config.yaml
num_hidden_layers: 10
hidden_size: 320
num_attention_heads: 5
head_dim: 64
intermediate_size: 960
vocab_size: 8192
bias: "none"
optimizer: "muon_variant"
learning_rate: 0.00348
train_tokens: 331500000
MLP neurons of a small language model. Each row is named by its layer, matrix (up: input weights) and neuron, and shows model dimensions 16-143. Each number is 500 + 40 x the weight over its row's rms, rounded and kept within 0 to 999. Numbers have three digits each.
A block is one neuron, or neurons of one layer that tend to fire together. After each block is what it responds to, as a language model described it from the Wikipedia text at the highest values.

L2.up234:510558493554567572519488458448481545475568523475487460517536510462416522510571480576566556440526522517485498432519411512501531512493486420468531500438477489432477460523562509427474528504494467546499485483538489510495551497512567522580474462452496468495473454443435508482486530541487498569556537530512567565515435484467518480508527492491435509546514497516520606508476500444505499557475
L2.up286:573480561494466456447510521532454426536496551465452506474540483455458497602523489495456531461505463479460494485469507487573515445441573518552405492482507571494485550486511534548452541538480478457490553539564533431402515483454481506482466547495464498493392510458491444501540561493502499544455488561445522499486498532500462506558496470507473518508482521566543599450551522493522473568459
L2.up402:498508378463431460514527432493534506525453521521390554432520549487484462533454524511519512512515534469523472491522488515444501506497556512460550482525524618561547472460590493470509476493481529482469501547494547546449458488487587499476477519529507540526509483549533494568479460422527471434534541462495488508469568471488530583527487497519522504577525496464521525512474410510477577580514
L2.up954:481622496475545522537579539419482466511456514491434433558540454497430470546483492521498472459444506464508532491556501439439467530529526528453564561466511508497494543554492492482491490464498388462506507498534496463551522541539550494495456459393497483429440501493446473523497561448594458509494549485544484536569419464519464486482454451448440522474539530512504508498511528442518506506508
Description: Pipe characters in wiki tables that end an empty cell just before a value, as in Turnout and Total votes rows of election results; also colons before values in infobox lists.

L6.up325:505481470459556516518443465504542513483526592495489449588518491542520513502514561498495464518514484475490530487463565494561423458436520525450488485485412420539498494523416530512483505493483518483509520558554422434515418453464482450455507479523500562421431614518526509438446544448452506521556530565578562486492521505495498477512531524454561472506504569494405484523509527533507433458506
L6.up355:541501516432471480526499458515509457541504530477502536492481509465541516477510491439447478454487627467507484523470555541463470468532436479452543434504529539477510519505520492486514525463503519529521541430413449492513516499477512576521479524505472440508504497503515544509471511450518512476485469431468446455447458519510498502524471556523549587528576563556488510499490508485458479594569
L6.up813:513439514490537505559504546529477463430467548517546558487516471432555467498576475474504502524520540494508548437437492471454536440475534518451535521434481518483472540492510577516487480470550490446472501453495432513511489453525489431479551433492493572620494477513532433492457536515530451552471490510483540503497441524531497455499518474482538485477478581534501455472503532490456463438464
L6.up883:563464537523521536495571545482470387490424516452474459540470354438518558451452488561484560441504501513508531454457577509513516458486563473499536507516538570523467549475477563469494488525494482487510540498484531527497565529521446491485503441483521503501503509559520524527511505448486488453572485462444523518559465511532424541460509525506510502476494512477523483522455449468465485509478
Description: Word pieces that continue a word already begun, such as cc in soccer and Mecca, M in McMaster, or ar after micro; weaker on was/were/there after a subject.

L5.up819:539535469472487547510492506495539475543489493509456538529530529492506460490489526455460533478488593473455478473445550497542485487572543487451555461474542508520487493455446473486557473563492510444490515538559446491510470538455454453413543471532439550506433522475481384535534536523475492462504559546493514480493509533441466514460425542538459552512421492550482460508500541472484513499583
Description: Fires on "There" or "It" opening a new sentence before is/are/were (There is, There are); weaker on day/time words and name fragments.

L2.up267:553522505463479478504560486492532461449449480475488459571513586413494530401448556482494546437562487439537517546504487508397594472464470506445514486523486450471512517520497480470439533482538511494477498516446545465558575523483472464442480495463472506552533545525508461543534476541444544480487494500452503514507488496531492554519502605531535563515525452562525483535516515578450531490468
L2.up592:558530382506530517442498412451534543483465444526513488465530447533550492509502562528576561441498467468549484452582566577510554433512525515496487546436524547519483473477494486492526533451506492543547528501499554472505584449547523568464436535470475483521596535513501519529411538489481492514558459511501453440521548495446482583471520553510496480491481480495461544484502511516502495493512
L2.up876:609493539508511505605548505495460484494478480491476466537564497417517460543472497509527540473486434604554448474477458540513525520501541422527520442494508534434541455483483505534503505492488495442476563580511424514503609520560526548479546418474462466466477540468424477502503461515497479511469468481458471543563421521506499466475427508555531555539521550449491514546462448506493507454521
L2.up956:512476489432498504522466477489548478537545519532435513448486466492517511485522517479563466461499570469545512476582506489448611529516455454479498493557459448450456485524493516473477566463530528488486458494533565474453493507510446483559498554484417465533543490421545523484448509547438541535510488456440584492499419507453481497544557498503566576501475485525588450458487595476503544485465
Description: The word-start piece "So" in Solo, Soldier, Society, Song after headings, quotes or parentheses; also mid-word "n" pieces (Cu-n-ningham, age-n-cies), "there", "died".

L2.up52:479482479536508500459522568497490479412449495494462507503521512506491547490532531442453524522440486403499527486561429509536482507497487566409498445476474456538477447433482472494446549573474479489547479547478523532499465498488521401561518529553520522494469485477488505522428543456404595483584431468491473409499522519516530546548532477466511544493466475550528482578444505521476444552523
L2.up154:433516498508432494494480561448483516547515568556478528460501478502484550470569453506525577535542540455481534511408472545494470542452466532402529507467537482506527448469509524496492523520542449409504516539500541573512514585570552445493467504533529477466476528477502542495458451434490524544459507519498449529484528569529476577432552488506483518516558493600473475493523523514518530521516
L2.up694:447525475520508514530586535467546565546555457490555446530518471566530423507478460460510498446518562507498518500509463501521561561490520553477469473478512513490534499556482477469477450572512562427454517549561573460492545501523484521442446551486577491441558544445529481470495562510489531535512499482468490500459549473529469501587479504500547471441462617476522452516522513469441471494508
L2.up804:458502507498447542539499497460515521521449469416508520479601450463442475450435501510572449540485458398498443495487467455411528522495526514524478496458503578472528550436481510502456476469517513481484420590543427507483524454538456478513506544453437501529486543491521626584422483507540442479461442551487476510453492517498491553476472482435447520479488505590468499420481489472480419489524
Description: Colons after field labels in infobox-style lists (Starring:, Referee:, Prime Minister:), plus table pipes and mid-word pieces like ugh, ach, ng.

L6.up252:513487535478515443519435489582534494436467487566426519469485489497450433521506445572520496485545501531523531501500411493448488525528530474547515499437556538465500510442470469482503491495512465526439488476522516547481493467558521546506500481518512434496518467444493484456519453545491453503521537490483509504465412554464440499469537487546464494500518527532503416502489518488462508464474
L6.up799:543499493566586453470458501485507473504463522596487516501546475500477530485490497441540444535572528542404508553518453523445447519535549480554520521403531572465483465531435482564484534482497427555472533511481559502478542479495591440519488528493518463518527468506498502385584502443497419496453455509525506526484490497521531529475554501493414491509486535520472449522507544518544465498503
L6.up852:515531436479510507503466473470498534551538402583443533419510533569551517501527529493477478474472525422463468485507408484522514489458582439479451539475512463516534480500538498548496541509580537473489485435491539431508539553559494524511514529577488519505511465472552496491484529506553494542436554442565557585509558470510540504481548514430491543446491534497505481564498566461542551489505
L6.up948:535460453488489441519486467521537449500510509538547434457474534548474499526431544577536509486565537484489485467539437539516513544470498475494444517469513529492542470468484517470472460562546517512424479481531537507388465486513570437433544508525539439476505472484543412481530514527571467452425528459563465524514545483449562580473497530514467505529511574527529507420466556518508481575457
Description: Main verbs right after their subject or to in biographical and historical prose, often the final word piece, such as declined, took office, assumed, sought.